{"n_head": 5, "d_mlp": 1216, "positions": "rope", "bias": "none", "tie_embeddings": false, "init_std_qkv": 0.0199, "lr": 0.0077, "lr_head": 0.00496, "grad_clip": 1.0, "schedule": "wsd", "decay_fraction": 0.856, "train_tokens": 672500000}
MLP neurons of a small language model. Each row is named by its layer, matrix (gate and up: input weights; down: output weights) and neuron, and shows model dimensions 128-191. Each number is 128 + 24 x the weight over its row's rms, rounded and kept within 0 to 255. A neuron's up and down rows have the sign that makes its largest values positive.
After each neuron's rows, "fires on" lists the tokens most often at its 100 highest values on Wikipedia text that the model never trained on.

L13.gate157 [111  74 109 178 152  88  92 125 123 114 104 104 118  88 159 166 110 136  93 116 135 127 127 111 151 116 115 127 172 139 162 125 139 142 104 120 100 107 124 145 140 128 171 150  94 154 119 125 144 132 123 113 130 130 133 129 104 186 174 156 137 148 100 115]
L13.up157 [106 129 146 173 122 102 152 105 124 125 148 114 129 129 130 141 175 114 110 141 129 141 147 109  98 119 131 151 157  85 134 109  95 141 144  91  87 159 146 139  98 138 168 145 118 114 159 110 120 154 135 122 124 136 164 124  91 144 166 147 115 129 148 130]
L13.down157 [113 125 106 178 124 139 152 114  74 125 103  60 140 117  81 138 151 132 103 130 137 170  84 117 110 120  93 163 114 143 135 138 146 141 103 139  96 180 129 172 126  99 124 165 121 159 148  66 152 124 120 122 137 127 129 131 102 139 165 100 120  96 151 147]
fires on: " has", " well", " and", " have", " ("

L17.gate516 [156 120 147 122 110 119 121 109 136 144 179 122  80 141 105 150 112 102 137 107 126  96 130  82 125 115 132  99 118 139 104 139 136 135 115 151  85 119 125 147  99 116 116 141 124 112 126 145 147 133 152 118 131 106 160 143 164 154 155 145 122  93 105 121]
L17.up516 [152 100 140 116 141 138 135 125 101 128 112 135 119 150 132  84  92 147 121 108  78 130 120 158 135 117 122 114 108 115  74 150 166 108 211 141 147 165 129 146 147 168 115 121 117 155 120 141 148  89 133 160 135 140 104  77 132 146 109 162 123 147 130 148]
L17.down516 [162 177 125 110 117 126 137 122 165 167 129  79  58 118 147 113 102  76 139 106 155 132  75 129 121 139 134 142  94 160 126 162 138 110 100  80 132 111 118 128 103 117 141 137 142 118 160 123 121 116 135 182 120 156 121 133 136 198  77 122 140 146 118 133]
fires on: ".", " "

L14.gate871 [158 104 124 142 117 161 149 104 166 150 177 122 126 176 141 166 118 101 126  99 136  86  87 143 107 106 108 118 122 106 139 101  90 172 136 112  99 138 162 146 143  97 158  89 137 150 143 130 120 137 100 138 102 146  95 137 125 121 120 134 109 140 122 148]
L14.up871 [103 142 141 189  96 115 136 109 142 132 122 179 104  88 153 118 148 124 138 162 135 119 158 127 125 124 138  99 120 152 118 103 113  95 154 122 138  99 116 126 160 162 132 110 134 131 130  92 142 145  97 117 105 156 121 142 121 125  99 154  72 121 157 150]
L14.down871 [134 124 114 149 125 151 126 157 100 104 108 183 136 137 164 116 139 118 158 136 137 146 117 175 142 137 176 114 121 146 121 156 162 108 148 133 141 116 135  91 147 119 146 137 154 101 122 133 126 108 133 158 147 131 100 150 174 147 118 130 114  61 140 121]
fires on: " ", " an", " |", "201", "200"

L13.gate173 [148 118 104 138 117 125 133  77 146 129 100 134 139 122 116  98 106 134 102 138 142 124 142 120  99 117 138 132 126 139 161 151 138 122 126 126 135 121 164 105 137 122 103 129 146 119 102 135 155 158 108  87 130 186 160 161 132 136 116 116 172 156 130  78]
L13.up173 [122 148 159 169  69 116 138 126 140 171 104 150 156 143 132 124 135 106 106 138 124 120 137 114 150 123 137  74 122 141 121 117 115 109 105 140 153 107  87 131 117 105 125 137  93 116 130  78  97 111 142 153 121 107 120 155 130 140 141 142  93 153 132 137]
L13.down173 [135 115 102 135 123 131  86 149  95 150 123 136 101 144 186 126 143 128 156  94 131 122 106 128 165  94 170 157 150 159 107 110 125  93 112 130 151 171 140 153 157  93 117 166 153 127 121 115  97 143 106 123 125 144 136 141 151 133 124 109  95 101 148  95]
fires on: " ", "0", "199", "202", " (", "201"

L6.gate597 [127 163 141 145 151 158  83 152 143 121 160 126 125 123  96 119 164 136 120 129 137 151 115 108 140 125 146 104 102  69 121 132 111 150 148 112 145 141 128 108 130 115 135 140 111 151  81 126 146 102 144 132 119 109 136  97  79 146 139 143  93 145 121 164]
L6.up597 [140 166 132 143 110 117 110 165 146 169 107  84 118 144  98  95 151 194 107  99 134 120 122  74  99 138 130 130 135  98 133 114 132 122 198 121 119 112 124 164 128 115 106 116 111 111 138 145 160 105 106 148 105 137  79 114 127 186 174 106  83 144 160  98]
L6.down597 [ 83 113  97 168 156 117 123 129 130 143 117  93 172 143 133 143 115 173 131 137 160 178 123 132 105 114 149  96 123 129 110 114 160 133 121 156 117 135 153 100 125 108 108  97 108 136  97 173 113 125 129 126 192 124  71  96 136 125 120 134 127 166 132 139]
fires on: " for", " For", "for", "For", " by", " back"

L16.gate805 [116 159 142 117 120 152 165 117 127 126 120 146  95 144 141 123 124 124 127 113  98 170 138 117 108 130 111 108 142 132 115  98 151 126 128 121 162 111 119 116 152 114 114  87 103 129 135 122 106 134  86 147 104 140 126 166 117 124  93 152  90 155  67 133]
L16.up805 [143 103 116 155 154 185 161 124  80 142 119 115 119 137 100 118 119 176 110  85 162 136 152 142 111 121  86 133 116 120 122 178 129 163 104 136 131 122 125 102 167  58 145 133 162 142 151 144 171 152 120 134  99 144 122 157 117 114 118 157 155 146 150 122]
L16.down805 [130 119 123 138 162 122 100 133 113 160 131 167 112 125 104 140 136 161 127 146 128 119 143 127 105 148 116 102 119 164 123 174 134 142 132 133 122 118 144 104 104  86 100 175 163 125 136 115 159 134 116 148  92  97 131 114 152 101 109 124 194 126 147 114]
fires on: " S", " T", " D", "h"

L14.gate897 [155 124  93 121 147 113  74 176 113 109 138 114 118 136 116 134 133 127 133 114 112 125  90 143  76  82 118  79 164 146 136  90 110 116 100  80 120 145 145 164 141 138 147 114 151 139 119 128 121  92 114 106 110 113  99 110 135 136 150 127 136 140 149 102]
L14.up897 [125 114 152 120 150 112 141 114 109 138 143 141 124 133 180 144 136 123 109 130 111 127 128 172 133 138 134 110 138 121  99 153  79 125  87 121 113 147  98 133 121 129 156 179 137 119 116 104  82  91 145 132 149 151 149 130 123 146 133 124 148 118 106 123]
L14.down897 [133 147 127 172 127 115 130 114 133 158 173 104 144 147 108 126 147 140 104 146 122 160 138 143 135 103 123 155 102 158 149 121 158 163 102 171 106 119 131 139 111 139 165 160  99 135 177 160 135  91  91 149 106 146 121 118 114 107 127 163 149  86 166 127]
fires on: " has", " |", " and", " have", "."

L13.gate181 [106 124 139 117 105 155 167  98 134 138 102 149 138 128 132 115  99 113  98 112 133 125 111 132  82 105 131 137 158 129 103  86 129 111 138 130 107 142 140  67 113 131 128 123 136 166 135  92 113 135 111 133 118 124 122 100 134 126 125 144 112 147  98 153]
L13.up181 [132 115 114 107 146 140 100 117 135 138 134 114 122 160 112 127 132 104 165 134 136 173  87 112 135 145 154 145 127 116 137 129 154 130 127 135 138 155 156 114 136 114  94 104 129 158  87 151 134 166 137 166 109 112 142 157 124  88 128 141  75 129 133 135]
L13.down181 [152 116 162 154 152 115 128 156 148 156  92 140 152 164 125 131 114 130 150 119 164 133 105 107 109 114 168 143 150  90 148 128 126 118 109 131 126 129 142 167  82 119 123 120 106  99 153 178  88 100 133 128 137  81 119 140 152 100 142 160  79  97 162 132]
fires on: ",", " ", " and", " to", "–"

L17.gate589 [168 106 155 167  98 148 133 138  85 137 179 141  80 114 169 100 160 101 128 137 118 123 130 156 190 163 112 126 145 143 124 125 147 122 100 120 133 119 163 148  93 101 152 101 142  96 104  99 118 113  99 113 126 141 136 131 124 117  84 147 143 114 135 132]
L17.up589 [156 107 165 155 141 132 166  88  81 108 119 152 121 109 128  66 163 135 124 114 118 141 127 161  93 131 130 193 149 128  83 160 134  89 123 111  69 120 120 114 141  98 195  82 183 126 164 161 142 166  87 125 101 160 131 148 176 111 134 146 158 130 125 132]
L17.down589 [182 144 118 126 155 124 132 114 120 119  91 148 141 114 112 130 129 163 137 141 111 138 153 124 105 160 107 108 122  76 131 118 128 121 130 135 111 152 117  93  93 110 116 162 141 157 134 137 138 137 117 101 126 122  92 124 111 107 118 121 132 123 120 139]
fires on: " T", " D", " Dr", " H"

L13.gate946 [ 95 111 125 177  88 180 155 117 111 133 182 130  93 113 177 115 110 133 165 133 128 138 138 139 127  80 166 122 134 122 135 113  97 146  97 145 138  83  87 101 114 115 123 117  92 136  74 153 141 172 142 116 185 101 129 138 103 148 179 116 156 145 108 124]
L13.up946 [131  81 128 167  90 124 127 129 136 136  85 130 118 119 135 127 119 143 137 160 143 145 138 123  93 112 129 119 102 156  91  67 161  92 159 117 140 121 102 147 127 146 149 127 122 128 126 130 113 152 114 118 157 139 177 150  86 129 147 125 142 125  76  88]
L13.down946 [135 104 100 133 128 122 120 124 166 128 116 172 127 127 125 165 129 117 130 120 108  94 108 152  93 115 167 136 162 153 126 105 126  96 102 135 140 139 107 125  95 108 120 133 123 112 152 132 133 139 162  87 188 126 111 116  64 136  75 112 178  93 104  86]
fires on: " |", " his", "-", " ", "|"

L16.gate757 [168 171 179  91  95  96  98 147 162 138  97 211  96 118  95 136 118 152 119 109 121 147 104 106  85 135 139 149 145 149 158 126 114 127  99 144 126 139 130 129 107 152 118 110 129 139 155 110 106 101 103 121 182  60 169 121 115 181 138 173 127 147  89 130]
L16.up757 [141  98 106  91 126 142 128 110 103 124 104 127 152 123 116 130 126 113 141 144 148 149 135  86 106  67  88 113 136 102 111 109 131 144 147 143 133 151 158 158  88 136 123 139 125 123 126 169 133 109 148 160 150 147 141 139 155 127 135 128 129 131 135 111]
L16.down757 [168 176 131  98 155 118 110 121 138 156 133 112 120 135  97 102 118  76 126 170 122 117 118  89 116 135 120 167 125 127 153 106 132  95 150 104 133 108 152 103  95 107 111 123 132 154 138  98 178 123 153 143 101 163  99 161 118 132 128 109  81 119 151 125]
fires on: " an", " ", " chief"

L13.gate149 [140 128 136 118 160 105 135 127 125 110 142 107 128 140 134 127 127  96 165 137 150 138 138 120 145 139  90 156 158  98 153 201 101 109 151 139 168 162 125 135 141 124 110 142 115 109  85 133 129 127 110 128 129 152 170 117 202 117 182 138 176 169  90 121]
L13.up149 [104 157 102 146 129 110 115 132  96 108 119 109 146 162 117 122 120 123 148 124 113 135 121 153 129 160 110 122 117 148 114 117 116 137 132 117 164  99 141 186  83 147 129 158 105 165 127 128 100 102 157 152  84 104 149 116 100 136  83  97 165 105 107 143]
L13.down149 [154 154 112  97 107 124 134 112 143 144 168 145 104 174 154 124 107 155 142 168 122 153  63 139 143  96 131 199 115 129 132 130 128 106 102 125 124 127 144  97 118 125 114 138 153  97 151 156 104 135 136 165 150  99 146 126 131 126 103 112 234 116 112 129]
fires on: ".", ")."

L14.gate880 [108 107  96 143 132 115 106  52 146 128 175 114  97  97 100  88 172  96 121 126 142 107 100 160 118  93 145 140 171 113 155  78  98 104  88 148 130  83 130 117 143 151 130 113 131 118 130 133 122 133 127 121 124 136 114 116 145  90 165 147 133 124  76 102]
L14.up880 [135 129 123 137 128 145 114 135 173 125 172 116 141 110  96 138  98  96  69 138 132 157 122 155 105 124 147  93 121  92 109 137 126 109 119 120 131  98 124 118 122 130  87 133 148 141 101 155 119 192 113 113 116 146 154 114 144  93 102 126 152  77 113 130]
L14.down880 [126 132 117 132 127 128 116  84  93 155 123 151 114 157 127 116  96 135 163 139 148 131 156 135  90 170 120 126 175 141 123  98 104 143  94 138 116 108 147 143 115 141 162 125 124 117 110 117 107  86 137 124 104  70 130 169 126  91 126 150 110 121 105 132]
fires on: " and", ",", " not", " now", " also"

L16.gate524 [112 160 118 138 137 122 114 159 101 108 124 112 139 155  99  92 132 107 103 112 134 145 116 114 118 119 143 129 152 129 113 126 129 161 100 110 159 136 132 171  92 129 159 105 136 126 123  98 158 116 113 141 139 144 142 170 123 133 127 141 129 130 108 140]
L16.up524 [109 154  94 100 125 126 147 174 126 169 107 136 158 107 167 152 108 165 108 124 121 139  89 120 106 118 151 135 138 134  93 123 152 147 152 101 132 151  84 136 127 156 119 150 145 134 132 117 127 109  78 111 103 112 133 116 124 160 118 137 140 105 137 119]
L16.down524 [ 96 128 131 116 100 123 118 134 123 173 134 124  89 157  83 137 138 124 139 116 120 123 130  97 112 130 146 116 174 167  62 128 122  86 142 138 143 129 135 121 126 154 142 117 142 114 137 120 120 158 100 129 200 115 107 136 117 115 137  92 184 129 105 108]
fires on: " ", ";", "â", " |"

L17.gate269 [127 152 162 113 146 143 152 149 117 114 113 146 176 149  97 125 126 153 148 152 128  93  84 166 131 146 181 136 146 114 139 134 144 160 140 135 113 142 126  98 126 116 140 152 130 151 148 157 160 142 104 152 137 114 122 128 122  81 109  80  89 104 103 120]
L17.up269 [144 133 141 115 120 146 137 130 117 144 131 102 138 134 105 164 125 148 125 149  73  68 201 149 132 126 139 130  73 117 125 124 167 142 147 146 141 104 132 111 118 121 117 135  84  97 148 173 164 150 141 130 120 123  95 106 115  81 105 130 145 126 146 137]
L17.down269 [111 181  81 117 164 105  96 119 120 111  97 118 135 106 107 117 136 117  95  77 163 123 126  98 138 122 115 126 140 130 133  91 120 109  94 144 143 140 141 149 145 160 114 103 146 151 125 131 127 176 147 127  92 116 152 171 105 147 120  92 144 142  68 141]
fires on: " ", " (", ";"